MLP neurons of a small language model. Each row is named by its layer, matrix (up: input weights) and neuron, and shows model dimensions 0-255. Each number is 128 + 32 x the weight over its row's rms, rounded and kept within 0 to 255. Numbers have three digits each.
After each neuron's rows, "fires in" lists the words (lower case) most often at its 100 highest values on Wikipedia text that the model never trained on.

L3.up1010:130118171107141127145163167179121154150133111139165125109118239194113152124102101150129093131114090068131114159125118146120147082135165125083147111134162176124103130133151125089116129161125125166087139147127165116154109127100151143084099151110098114035096093099187078123125151130175160143052134090141111158130079168073147118092117114073188117066121147072098158153067127093112154117108115159133145145108103074105147055047136101122113181123110106197129102146133126154144094129106137082148146123141158142088174111155114143082164180132134092185148181210106111137106131126112167138110139100133085169133104148160142107112130186132112130157150082103136110113111103149141127179127083144132117116063097125135164138130110157115126060111111117190128109127126157162086107144154135
fires in: "one", "based", "production", "general", "average"

L4.up191:141095134057121111129185116161082113133163127157149185081128153180112136137144118090130113073125116149100107172184135149126076171070121119062102159126112188124118110179118136183125149080138140154088132146089090158152204159130113127143136168169172105121125138131100121078137116166138130113181125098161136099178154159115092124143116193072105104105144189168098085134181155122079194104118113129119121053105140087127154173140110108092128169107092119085100166172108066112149161136150095162152154094100140143130117135100140079141145148102096160107127135177120146148195089122041135154157137198187137105162083206173171119028091086135167105102127157153100188104133141097164125067110072181108099122115110134068086108124047103193134138113136114141129092190159145096154102128165124
fires in: "later", "left", "high", "such", "off", "retired"

L7.up1407:114136170126133124140127105123154114144075129146074098124112083126100141094105185153135125146121148085117092142103152155099088123183040112098097124145191121079117149121144099162171092190131143093152154157105150137069130129075164121113151086151145141162101144112154115113153103111116158132136154111134124157117123154119112152099132135098094162083116155091157127126157112084133141158104145187154125145136100086169158133146124143145121172137100116149128131170211136158120098156138118092140097090138153161101142117186119124074156162174125091127129141178039096145114105143000056151120149116054153093126132157119142141196132107162097114067082172151076153081170148177146166111139108108122170132128165121186072130133152122196124076136177133123122080074128116094160105136091153
fires in: "him", "s", "pm"

L3.up1185:097161178069161169092149120064123098112160109076132172136126160161114105149117145131124060110159092118160131164075090162146188115060089117143147085182143141152115144167165059090148129093096141137092139077207120172120059186088138104125138133111094118196225151108182093096127184127103166151099070118134154146095175173132112127088156107129194109137159127141126116117149107127102107154122104096125098137136132135173159137135115128123156133129098152162136127123125158134155136132126129147144148109138150101094084123147119099113123151089146104096103104152119103194140181191122111094156155179120203177159120160127132117131178125230166112127108070138112115118086135112118108168135165180145101122124142103123168148100144087145132153147158129087135122114170135015135115132158108
fires in: "which", "have", "had", "one", "that"

L10.up1396:125139126120163115140114169145071135176177130208134133161083052140152117160036167081145105164154137068115062110088165100101129138154128107176101164114165055116139156095122078130142189145114124154161206137117173166137092149127094146075162108150166079111100146099102098101099146088118146103116120123095066164156138122161121122076097100116105113100167139145121144130140092141153113093146196148089125153188117125130165125114142058173082208131135144169104107093152172142145216111135132136150086140102130098163125108122147087148160129128075159124154191111089134110153128186071166114106122143117126102137111136151140107113127088130104142102112134130127170100087154148098133137138111183130113081120081147170074181147122134126119142131159135070127074160140121105121206114148138
fires in: "of", "in", "her", "with"

L3.up240:143065132145129124013113092120117119149112141087148102118140188102200164125116172115118079174096071079074132136138137131132089108081138147135099089111117127105113125048109129102110123091109091119139159105228137096130140092153168082162125116085075127108136148146093056131138162132127078085142149107116179128083129042162170120174175128103127169123143156145173190162082116138160127174166118083098121144106120108173081049055138152130147103130132136127113129118144102097118074127125127101125099134140103153140118128105104132156143078159144133153194144096110129156096161121159113135100135152113148120106105110184110126172147099119125127181132037159152114116135133098140111093143148136127101122146117118104095127136184130137119132124134179171160128168114104100120114138127125
fires in: "later", "robert", "walter", "subsequently"

L3.up108:116151136112113100180133113126130140163144067125156140165148077127103103121135181119130117100037129109144155151134145115131106082151168143107116121163109068145156137130161134105067140100170189142164148135071137199173108169080128134172142126102121134145111182147086160133124147147078127050137143130146088141096160140127134118125139127069154132103171144076130147137188150094146101093127136113120229134151078093112165193101097116149087190106121131171119131086074117169117151128137114156152136099126131117147116086127141108141172071112065112148103134100144127098158159180164115138054153135193206097089196136083180171171135109130135112149144099109100216056170142139122164078131124057121103128122117145150148141124136101137166118088148124082146129075126110167151118140091088
fires in: "his", "three", "based", "christie", "order", "gaoche"

L10.up179:111142180126155113119096133129137120165111123120105146142187073129096084123125170149105146134143101069136079159169100177127092146128157078143100139090166128182119139128151152078035122173145125129092220102097118161152187100146098116162124124114111158157089061157223132072120119125086135075087123111113101128170115146132131145174116115153169156148100114128171159151131143060101148113169113217144144108128121114096125148109122091097091179113173113146059122129169156145179129144148167123101090169151161121164110192153113078095243153110105095156141116102094161117111115178137140089153159151136145157089119101153175105153168066091114116129157123131130121151150111161127098105087138118124149115087172156082159154148130149137113198089124141133194152143109132116108119129081121
fires in: "6", "2nd", "7", "rstudio", "5", "2"

L10.up890:150168127191136127079201124130107113107123110146135154156102112133110117107166170098117180132119166106120076171104104123103152104104148136104137129173109045090106219157167154097168144144126098170106111151148132146096186101125159161152148106113133195168145154119098116085145161147134139099140161158107142120163150159104129123121090117137146129140125111148104075124185110093031107116107149129130081126112111074108111094159125101142119123162169091180145074174159127203113104129136141113217091144142128157079123148144099146103119136139108083146167072084039124141129133136117116099114142140143166176126116140152132136149120129150094080098181061196148103111075149144145147085157055130111090133172145133134109138117146159142113165137157148089158176091098165121162120117132113
fires in: "had", "also", "made", "would", "wrote"

L7.up730:143129147114155125138140139134092155139158112141056100076096096092098124137102153164170145138066133145120134152150149132133109174112047112134125135105105127171145069157202134128099140146093140142092122182073145108051115168095138165108114131174137117145097154132139163107117145117092159170111174133097112185162121164107097123090131185135111097073154156161129114139208116108082098146122145152147160108077152113165133125184125141164150169088110034125109118173156138104125166128157096079144104115084150128149108082144149111110164164147112080160151112086135105154127102139185062144186167133123118115188139161127162164068080118187130178176110168130050069068115128176113167111106090204128125150093165167134150097095145122126156131076112141169130063123140120128108106108124096
fires in: "his", "age", "anti"

L7.up1245:171043136112081141127127204154152107143108199099070159103107095064100104106136148159160177138070150096161115201177156131133094126156104091097108135148110111104146148120171049131086098135193117103163126043045148120077169109134183161129133129095184121125099132119163106138141110120100130017154190080093112139141097176180079132063082131141167112133098109068072066083146149090100101176128141097114145161108099137153115134152101147148113150131122103159139144139138123200116104137121131084130113116178125115150071163092147134105094151160123088121094177114096107150100129157094183103144143120061131090147136105131107138160105110124116105182064038123134162122146135099153052098115129139132134192130161123126121136094134148163121104107157174131139117167126139129142165176118096
fires in: "him", "her", "vengeance"

L4.up630:064135082056132121154102131120143228126171099134087157094134097108102057118110173137166149172106182113108103050122104159127095175125109089151120128109137156101135130081109139152147115146096147208178117175110105128175075129116138173167130168127151116104098121118145145109135190084122095114131182085127118150048122140086174161102085149053160130107157186102121183104145143140170144156056116160120110114098102116137148145139119125127163102123108102202147118156150095173122047123112135136136186176133117130114112149131122200111073158155132080122143161122194127137212114141110136171193120089120142133128128141157180113100057134113170101087197194152079098136096199153130114144094143164115094110129118124109141124145105144174060103146115077107109085134092154180140135082160090
fires in: "he", "next", "it"

L10.up544:129166130099114133155154129110134096134074138115161150130129129145121141119149147152129123153142126086057100239133132152125095204134170087127122143140135155157092147113081128113201118177149143141074110034137169151149149143146160120148065124113096194126145171196143112142113076099093137104090130101096145131056100177161142112101107101179125116107158102170091149127150098114122155115129101124131140106128175105087165102086143141123104112128127135101121129112162094138175107115113187134099108049147158139132154179132100094148128111132190117077122141144081105187140109116152127106133106141028066119151098073158108164097059088143173142106106119145146140104137127086122143128144107141166133123152119160150183118169076119083149145108103076100120150109146075127110147159131077
fires in: "the", "perfect", "it"

L3.up1303:139124137099132129163107099121101115203143119151158107079096165129062086125200126136132150103083131156165123108160106149131143176149169135131118167169100158129085104128150154074044136177084142166130149138138108145115155168096147111133114187162062116121127116181193114123122137137108142098169112111133140168127075163111117097132110151118021155113172159047130107117111149111078131119156106198141188157088163088179205149132146149107171131146115098145122131141158040113133183129088144124148121111183176112155125184148148133107150152148100130108143107153115127114128133186160107103140151123099147107165078141134177101144101129170130110188114089172049063063104123139170158072108109230142080128112113082115155119096154179133145112030127133105144176111168083075121117121093103
fires in: "will", "based", "office", "birth", "parma"

L10.up259:127109177119127115080180186085148079119152110122132100124108085168112122146177140091121163129176104127056106126143110134101112122172106137126121139125138096120062141158162142136107149159175108219160166121095110201070119137137110084140158093168122130149105139125142099137095165129161182068189161137111137125078119150065139132102137173163093117139098160102114143103161128133090112172073133155166189084108113133098118180176085077136098115131135076111124132129122111163111167122136124113143106132187135109147092131131177099122123137176077044132147137201111121101148163130115134084131151164128052168140100080099123155125087116122082149143115107099175149132101114113127137137067146133134137067134148130133108161184197106109111151127182106149149131141161101109135108112095108
fires in: "and", "for", "in", "on"

L3.up385:158132098168112101146133133103084170093131136146155095097135141098135075130118189123137080127113108099124127109155187107131051078088082101129119181118123181108112157121074129204139134172173102117144171124104205152116169135042156135172143121148186139157101148148174163173131186124115109170109113065131097111165201138113135120083133120141165102126167052126093026122134124141139137084065157146135149141157095084136121136137138162120074170106079151187137113124093135141135135130149127150141130070109126128149105107089146130112111147142089112106111095134137121165138096064170188150150115123135107030071109133141162137143133126116109106089110119135108118133110125124136136062123105125113158062149102113165067111165146115161145149093148098093099090173098140201146124207133158
fires in: "him", "albums", "himself", "as", "terms", "starting"

L10.up106:140112114096126103161129100150061122122140156138198156117109079155092130131076125115120128123108193176077157155110127140154186131098131088114116153111128119161151090133206047057137149153113158113100156163118140140135163173135156133082121121109183156141056174198155104141083150105071164118130146118136110167149137153134118128141095059136082138155119163085166111105173094140119104170138149159138111058143129114078119092065133120139152054110168149160093082082107184124110153107108118138152057141129115129159136138150085130131154175128115135180164092109072095145154132117126131090095126175124103088159137142088106092127120156180154125088148147142088081083115114115153163134096127175178141113168160119110078177082109168151147110117150124120068102101143164126153110099128116
fires in: "of", "as", "not", "with", "who", "young"

L4.up1440:073125090114122119135115160146165115188092134158143107150107125193142142130186170133108070082096109126106154144109155065126109132122180088138135137150132125155091045043222087196158129139119112160079084135143128146126139079136175108126158171094117137199036156158127099094083063149151122134127172093121171133101183082156147135189184128185110168117152110082094112077152126119155119100123088118141114072104191096117117093126164104132098144140136107201137109079111130097125117133104124157134080128093103128115140128141166160131121147124148131120107091095129115099151130157168103097121141141142106091140190125130120138120085046148177162170091090211096140135120098108138051215169100154136076119104095152122146131190125108131059152122106176129124122135111168089115139182188117
fires in: "family", "18", "17"

L10.up1304:118128163114125154126124156176095136166171066179116077123084152134115097104153119116141170107164092148106147180119146108121153175171130152124136109164105117126039178133213154084139087164125137134096095104110126170099159155090112194121109129169171112104095124188116178144138158129083141150088181064091147140147118177147188110134114158206093098126103130119113100125072131170128144044082173205124118113123142024095127085102144129180098147137126083124128150176142185147141113114103093120143102090192198137133145046100135173154069098153172135102178166136093119083157149124120161121146149065180079126150142154151160137134184108122129091131090142114160132121126111137147199138155077090110155176151154117179112135069082116132150116126159112113092163092110125112111159112146114
fires in: "is", "are", "was", "life", "were"

L10.up1070:148103193131148083091081195117125127144106046205081164095096149148146153124059142160186131131149109102145165112138111142077150125130120123180081140189125165095079173154115083167119181190142129137130138128048134180074152133153092111118150060152089134199085133162142169127118118123089116133145135156129059121089113142114119070113146137121112097130096087148167141119125162132118129070097178128178115121124148128070089116137122108134105093148124112128130096084134142193119137141101140129107135101223141112147175174129148159132160137165159133156127123222127132100155099127115154102121095142146135113132090119134148150170104122139097157074115167155126101147106127116153148161112147146140175100114073141142148145126157170126083111104126086083110174158157165153113132141088070
fires in: "to", "and", "as"

L10.up907:129177193115125148128139108098143176102160046143138146102159092149098069063130174131087128116138138157101124111098086146143141170129137119093127147104179135093131154091100130124138136150148160151116111079149151192085119101113069090127142066132114072134105143183196098118132165115087156091157130079114165107124130115137174112161115130137141170106111187110150206130123080141103144142066081051128187072080087083110157153165120103135166105163099114086128088120113135092071130141098118125200110129143183137080108159150119157110122134187107111173104154160119151111184101137094164151149136064110092108135123140093135124159143133105085156155134167116150099094172173136148121128133045181186134161138162097137156134102087103148180151090113096102090158106148090090116105158077171
fires in: "of", "in", "for"

L7.up724:126170212139106120147129068129167192206119112132168138145092062064188128113109126158181201150148088120087132134169172150074102148119095126096097132148116125069139122140216084097087098134139118126089124124106185151081138179074182110032118116115082117093081153129125177131125116125095140088097167095147121161122173165180107144169076112107096161115120157093151090106183128089050121113126132162136197110114149103150111122105119099161113149113078115139131140092191120137155090127132154114128117107122140111205097114125204159146141093107083107152130137117235105158134104169118154085105165118113112093126086129078139163158118076110111122095096121130084073084104155119144153136136150176101110102173116124155119167113121129112162147152108138103112087077100135121164094127134110
fires in: "two", "him", "elected", "intestine"

L3.up632:122120157084149129125088108097139138128131110115085124183077158140179138103139140115100156062116080162138084184075114106112148111109118148167138128151151105172115139135153090040106117114148151127118168047193132147128128178145179129141068170124101133206179120155166091204123130147108180111095160100152129128099147130111133144107130131107112143136145077124126035102197127124093155125137135115121148121127097162165156157133088148113158140112104157113232141138134182167154147127115168097131141088137143060133117117136108067075147140133134095106090121198064115203132187127113144100184111130091123157149185168188149154174109158131165112155131099092144174102105098139149160217124160157140131125102099133106156168069130146156140133132120136153102070110151116058198108129152146
fires in: "later", "elected", "then", "subsequently"

L10.up71:125114149166167144190123099159106123147159059098098188132154101129152126117166146159129138145092093120166134092163169168125123109139175082181111170164099107129120102108155126161142142184098138110128166174127168128105112136078137133094233099121139121165133070105124121130075124166070108161219103081113091190071130154069131145130116107091133175124148107088168171129130138099133129141076145119129117093110150096123113072111087128137137164162139064098121098121151200185140128121102134083131109155155109125162106058150157128133139163129128131199185137130185134089129143126102123104159129135087113157136137143110201091144073172164079063105135082197136046119127101133117133112201098150158148137097175059197144170121128144144089104055058149147101132174147117137079116048114112
fires in: "that", "she", "he"

L7.up1402:149141134147128114128120106042118104135123163138193062128055184064103151128173155129109147137057107156151150165089125107136134113098045136122096128086092133159096153122146125102069117103186114111135125084124119213142118111161097109115122133137133128141139149138194196148119075131120106087145209068049158130138177138087193139091208136149139140105023164080226087114129097071054137143129090116177126106129074141119097126097162145122105117121098136065126141104172135103123118134132129106136133136117118140190105117142183110147161107109126087161096113144231130141126118155141141102131176125083138144198061150118114118104132107136108134163125171126165119081163128163135134183110092164135129189169115133152133124098090203125125092142070080147093126040152115142144127212087145
fires in: "him", "medalist", "conference", "both"

L10.up1414:092125157129104130094141145122159127133205170134108139123072061129079100130182145122114082074107151125123046160131162105112091093173167142133095107149194150137092194124136115118147130130082105105157123145144147127139175083129162141192163115113161131119174120106155126154136125161090175077088150075112135153142161157111116189118094081165149098122109161109089108123110128143157119107072070143140103111112100122091137186141113117157097104151103120121153130169111137108131076117118126128148150111131123010134152099154031098105104104131109062104195154121150096171120192176139112110154116101143113172151154114157107179116123087110048115102103129095081143167116126102102145158153093145071164146113087118121169159119116148196184175102150154090179114081183140144132155146124099
fires in: "the", "for", "german"

L10.up437:115132162155126145118182089065126128156135138070204132098108170154121118141117115156161117069102147103114148116136151201136110150158174142081128158140121114132062179125065055162197122109132130089127127143186157125096121128085130096081100154145136127134090165188119102120086107115176101109121136173090105126158201133093152146191103132120130125146120128170123108103158114117131107152106174127095137074145135110122182128106100110138095157112101146136142138180067131092192087113103099156092059083127146114143102074154071147110125155091116159176207143133120122130088153148156170136174193113152139171119144102041097155122119131162151141147133147164143071126115121149099146165117105113196165097127143089214094147177118098164136142083150099180174133076153083126138118129151098
fires in: "as", "for", "end", "age"

L4.up181:080141159121124129122104092112115099093169087129153126143105149163137082120097107125113021181108155133157137177083093180131060140101083052148109153135136177175137106119207118182160127155102076151152075158093208153118165191135134156118229115160132127080134098137174169095137102131101092115129075161135149108092171111116186130121094188092156029117109159190099217142128127171156145098119140121098109113110140149122173159110141128125059111133129056116133137105126157135127070124140092098123121069139169128120096090108108100130102116104154191144132158134186137144145083149111076169093132151145143161087071135122121131109152105124100077125190067141118108117136160197089125122046183093074128119162096146062162118153134135139130148071098149157146120130086173114094112119146119
fires in: "left", "won", "later", "named", "nominated", "challenge"

L10.up1026:138101139097166153109144134046152074129185178152157115131111131140095131140090159127140122071080097134130173151189155165125115127091077092120120182123181110119116101123156129165133145125136142126131095135099171124114087114125107179098120131162158108159114106132114153164114197082105097113158091080138130126113121187119128125202092147107116098102139159092077080078158207137107178116138082126123153058102097138073095137098132107129134135102073103127117139175133131106125223132085155135211157123119185083186110091125140117079123138125106135129139100108146117147082144094107079144127157132155165132127078143077099162113016162131064069113176141108075114124126110182151147097142139126111146101077169175176145169133171149168147103101129146146095136084197126127185123134125110
fires in: "to", "not", "his"

L10.up538:160107174123132136124139150108130131155175184089128103133152142166105128112182153188104094096112106104135093129105103145133096157178172133183086142137169125110077159072099108088124125123063096100112145110147138109112119150100114143199185142171196123139149122131107150151088144116140134081149136061147136137107139138106193163153126134149124086150072108090102066065158120141053137100132109135095091082097143119102144157128085172152140121114096063126141110098143161156114117135132185118125090138170153085202124132177122143106129098179099137115184172126123084133154140102128156105108130230141151138154143158193072074095120141133141156138111127142165114161067048158103109138090136132170090144162126162072206150066132158158164134124140078145143052070152082150161107120166072
fires in: "to", "for", "from", "on"

L10.up590:095159145153184071163154084146143112179098158145111128194065092215131154116093188132192194089079125083164066179157149115105113165144163154153139125191126055081086167084139084108077120158103134163086121142101099114152144136059116125128076089121094175101125146147105085106101121106064141126098141089176104116139177181093127154141118151108072104119094109143160171110155127124107130124159139077130091142127111138089169184160109104165119167104171107161129166154191131132122161140108127108144154127163151131153166127141125157139112164173141121102138107140152149118176095120161133106101110172118079131063110122150066121138117143085118068103207109198106074120105121161140113097117160114155070119166096170195144114098173120119119109149092056159129159133115061147094147158073145
fires in: "by", "from", "actor", "microbiologist"

L10.up994:169107186158128121115108126049088118139124130165071151132049151072102136141124144120215113158142158163151086124061117172130151155150152160149131119116157180123153149165183168192147121137127173146093108124119108171137186125121133152141226156100133195177149113119131137059129115074071139111093174141145144190099117123207148135095118084149070140141154131032161129104144058147071115152090102111112103149101093151091118120179116144175124110158149133062142084148179176147151186075123156126161138094205132148125087131124142114099068109122155131145083124116112097122118220084108136121117163073063149062122149147090100096142093184113088161075139138165164122116095112083157116137156140130151120144112139120167170095102131198179120132134156138090100118176123108125123119146106165
fires in: "and", "of", "these", "others", "other", "they"

L10.up321:098106141077147134107112088128152114169105145102149197079063136110114127108071087135089125118092128112166109075112082196118149152140150122090157223120175166120123169112115119100141140124096168128134176131092119147107138134088083140139123130118111158098118143177084133125145131115133100101163140112130053148131072200132125163159119041231108047119137132143095208159154096124143142091126149090087092118106120096074195121164078131091147136154130114120085108205092163087112190110095141104108088125142160122174107089112112108125151156130103150148128135079167085130102133113175137091157120211094129151150126115135087137067114123127096107141202179177161139098140146130114109116133137097198130125161077107142096122169166081159094081140071152144074071089106083130123163111135122
fires in: "by", "from", "of"

L7.up281:115117181090173099095131110107161072222138134095137178098080132172133104058123128149084149076059122120128122150080140123171123155142133080098134142131064116150140178140069047138151127167138165127101130150102137173006128076047163110153142115142148137111079163119163174156102046130119185120157092084137111154096165154090132086136170150115126145113064141080101092118073118125110142110123146104111119064104077124126141166134125139110128196140109110206118104149135139181130140140128154096157121119217141116124085093183167136120119107129147089093115143180160119109148183135078146135117194116182101116129120158109118182142133129135106126150139081135120142075149112053157129139114091133132103143087131134153134144086138110164135078087090131149115113162153113111136115178120119
fires in: "that", "investment", "type", "engine"

L10.up972:162174124161081133168116098100176144159094151171153173091129090143132046125168196143095166094124142069080116199202206117105108141186140129082136088107121142083138174110113074092178095114115110131136098141161137144135146145125114107132131059101149128158093140145141141082042070062090113128132128138167149126135134114138130095164094109166079181085161148083141066114150063124120128114150136128101140098165159133134170138143178103106145180104155065108096099111136149130141105103145158095099113130136168132121139127158066147107113132134116130101160081126146079131140148187134134169149085108114107077151159120161134112101116137129167129120171154128075130100157117089101155167182106130217085129142182145095141141116117156165129116138170064128137076159071116117131171114162137
fires in: "of", "the", "and"

L3.up1513:159178130085122129130112171135150102141127123122103131110103154102169135123136048116104124098151158112133150114124178102139131141086151178105127144062145078126123090196070090178172136133164113153155127120121210166057074133098074087109161179115168127079103088076110155172139109118134138154124097117137130137167178139186095138070096118158104086132117097061087129118122135124138204095153100168107147138121161127094120114121084129139107158121142118145112147115137189164113225134151122115146137132129131094185083074117159103109113164133124032130081078187116129134084194071107230150134116075106143169115105141115153143107142116121176142115132132074138206133123111038131147128141115110117144101147109121133150121087124172142130082065063140117082136143127156112123121134192142
fires in: "from", "while", "professor", "existing", "established", "management"

L3.up1404:119142043103109105131135152139096122153128151133168050165151089130147130135137103132095173083109109130124168151115124078126092065137091075122138137106147107139134139173126139134081129078112150100167116179077176136047104152145146077132199122125165120133034070150092095173129091126201119117137197123117150138097071078080123127097107121160143118106203114038143083090122095096105161108102083143129139141150116111228112107134133108158088160120104116149218143039109149193105101127158122159140177151169092124081100089128172121115120128144131122116117066150105123104118100088120138140096137134175146077152134171073150123128129136073124140143175138072150151095144142160126179086124162166110169147126155146099112140125163124171158069081177123124127122163106143143196105104089104
fires in: "from", "particularly"

L3.up407:127091144104138150058161121105102162146131132124111186097084164206056171135117090139126096134183137131156109110152081144119117184081145103128136122162159083153062105094141011120185125113144117162145103098158164157110171099137069130178107090108051139126148137119186124136131069120205146109123148097134153099110066135084156120061073114081219135096099130117129123196165134142146130163136139107144131105105097083130143175133143115116132098143102113138101116166152106157124143121108129124122133126137157087157080073115066163160130129148105145112095144152089130164126166180104146121084173150106105205133109133168111100122105124107131129151161132083163120122101115105114096192120139169126094152124145116184167128119074182099128099112100117108105134079101129218113119142150107
fires in: "one", "ever"

L10.up605:155103138143144106138128121117066150146125092119134176107114176152155142131068138148143119101142144071143119135118112164140129166130164125131085134139113072119049232104154133133122137102122133149129139149120121144118151125108137146084163093151105084128121135113139125076133098083085160118184097129154093184131131144077136099128166097147141171110143122100112064072173102127127124163125113119138131060088124137066149108152108053151157163148089179130119138181131161163121178143091085120160122095123128154126127076158157158116154130118141109181161141148111164115107099187158129106125107165077087087138126143107136130124141144095102056158127114151125024112107111238162128160179076121217101090116127093138100184197103181105114122101143105066061084124168130101092150116069092
fires in: "as", "by", "to", "address", "for"

L10.up1464:161141125134115140149163096102110110095210098074137123150106117166121115100121132140070051124158135124140089107124110081145090121080138118201137118108126084170130196064105133126138121150106072122117114122086112095106147062142122091118174145173159109119111122144180073120173100132097136113173119056121108171113109107124199098138155068144107133118141124070132043059186114131112193171017133115157120125152170105168181124189105119144073146123104179143187113163107143174139185135071147152182082091112082154191096104159104190122107125149140079123141142142111130127140133107122137114119127144170089109191127095156118167099140180160121118090139127111108029131109127120106111154121125169142161166180150115131085120131166167170100115106149157208125111103140082156113114130096099
fires in: "with", "which", "by", "for", "he", "while"

L3.up806:187086104170108114145120126181071116144130155158143158050169091139142153120107128128124121175079088134128133139126180096115084134131119108113113138085111133120119216154127130184092116185103136107171099130122097169097108056113171111116148138104158107192174182142140096144131105104174114142080177139102183132134160068103147129148112107099144150135149130107136021098166075099160113092130119139160180122132105105197115158169214155169110165135124130138139106130150126099124084108172116143144126148117100140101093200126181194134055119184110138064153127089081113102115098078148101142106156119110181043181168133148172161165148143209167134143129123079209164125140145131156156161127158129132129161114128183161078141158096156184137091110151169138131072186138133138162143134120155
fires in: "him", "planned", "conservative"

L7.up1452:051181147168137134149126116080141113123103151100138157155077166128146121146116138117157121110069155196116159145143125101134105170128135123124168109086121088116092077128145119125098100087183127118137083129146089144114164120154133119176110150168164122109115136138109162131104107145112117151142171136144080148126151151167106187125076115133189085143121144113087119114147114110094174102133117128140171125123127091112152141135120146149111179136064096032126167069155144224128118087127130069143129133184158110114165145131124085141124166119141067116153152134139134149146161142104109104091165126071122124022216125116138199193099125149119138141119069155059120081117136124134187154121109133141102175099125085137153138071138168172161050112087074113135120158151116151134097150152148
fires in: "being", "been", "back", "existed", "remaining"

L7.up634:174110151064107125142128044064136151068153138123142160142068105085110128149119121093105115110202144136116159174070102136112102195093136122156130135079148178212078145136110128129134090098188108111121117199090085151186131136189099148138092118127155115079103132115085147082140152116140147122111133125139141151139142123101177100081060150023062116108173115133126152141168125132143110164132120092195112085153148082099170111191146127114108146127124131138100153173186083163106147160138134118153140123047149072140150111181057139108103154130114120145153120178173148128164094125099129108106135117056133156122059178088219136117130103125141132208183131111076139137155143122108188147148127157146145121091102127183149113107096165125108136153041100123098195145114137135139145161165087
fires in: "both", "next", "city", "town", "indian"

L3.up302:129152126149119131094147141105166121116133126168126079081137130036100110124116119156135081103100155123123112152141076146122075154184179131118126176140139156138111174133183145109144132197147112161125124116091133159139032193126092116129140129145129124184116161089178148170127160137150124186123136130121110142137170120197163144073139156099141112162097134158157101156200125130124097080089035170145164129101182080166193229137125159129140154148151147194127125189119162181118121123111140114144131089191167138103184090149177109107171151137125092140144129130055119137150132149102086129135148139104158110100134138106148102139117104095106127149085114103054125119116143092142125077122102166133092135244127154146218126201108055132133160101170108084144129093092130157117137081203107
fires in: "him", "land", "either", "means", "instead"

L10.up1086:146131149119110133111180151095080113099139119150170106126107124120137119130085164104216161181148182165133103211095110192143126079133132119106098147113133138067113141126139108091109153149176154114144158150114108181131176168163113131163116125088152120139124168102129109093108141181108146084135086100105149122143104164037093137185105170124128130148130118182106115151103158140108129113132110058131139090128121051054134126143119176125104128095112170097166098147164170105099142106132130119145117083132136102166094137132137127120188148168057076143107110186130116096178164142116171142153090127143089131141128130165156109125123077108103121138104126151130121134129121164139178104180150136110130078083201168100139143157104151123101186150125106075084147087146138079200117142129139
fires in: "of", "with", "at", "in", "as", "on"

L10.up543:126161090082127097108170134105072111106166096108113095112174156103106067134134149109198162151140144098129168106141148091088173153133131183105130119141168084156144153087160163093161111137126087117110098084158149088076144069107123105157172153142173141137098096146144107101125154149126215107134092086143028106148171124115183138130166145135112066082117096106101126148162115114088135097176115142096128110147140126139143144127100108126088174155081108134131160219083121094124145135142191137182158180178087132158139092169101164139110143067133112155183127092092052118102126118141126117136150145145109083112120127097127149112113160113143072108113091160081086116094107172122170100114136140113139172121181115134184127062164169212180151155153103141087112051143133104150128160107101
fires in: "to", "that"

L7.up457:132148115170140118110111093068068134188140156145133099069122106129086122115149143176174107101074114123099118127171130135147125151133112104133131171145144101101136114113109154154136115187208135089136131153108083095134121110136145088169101125168165141134105171132113135136120134144108175108122208158075082119103173153082166089076152165118132126134165191104213114131096122098148118105108140132139214056152116079120127165147083151134132148116124083196115160102086138174114167144134139115133128097160132137153072086142095115131152144133107152138084114185064085138131210124081101117097151096145166104176098119051142120157116059148117081160154138161140122118109106196134179151145128137154114196136105103179127130138147112152161106117148163107120077069091107112146131145083132
fires in: "jr", "s", "middle", "further"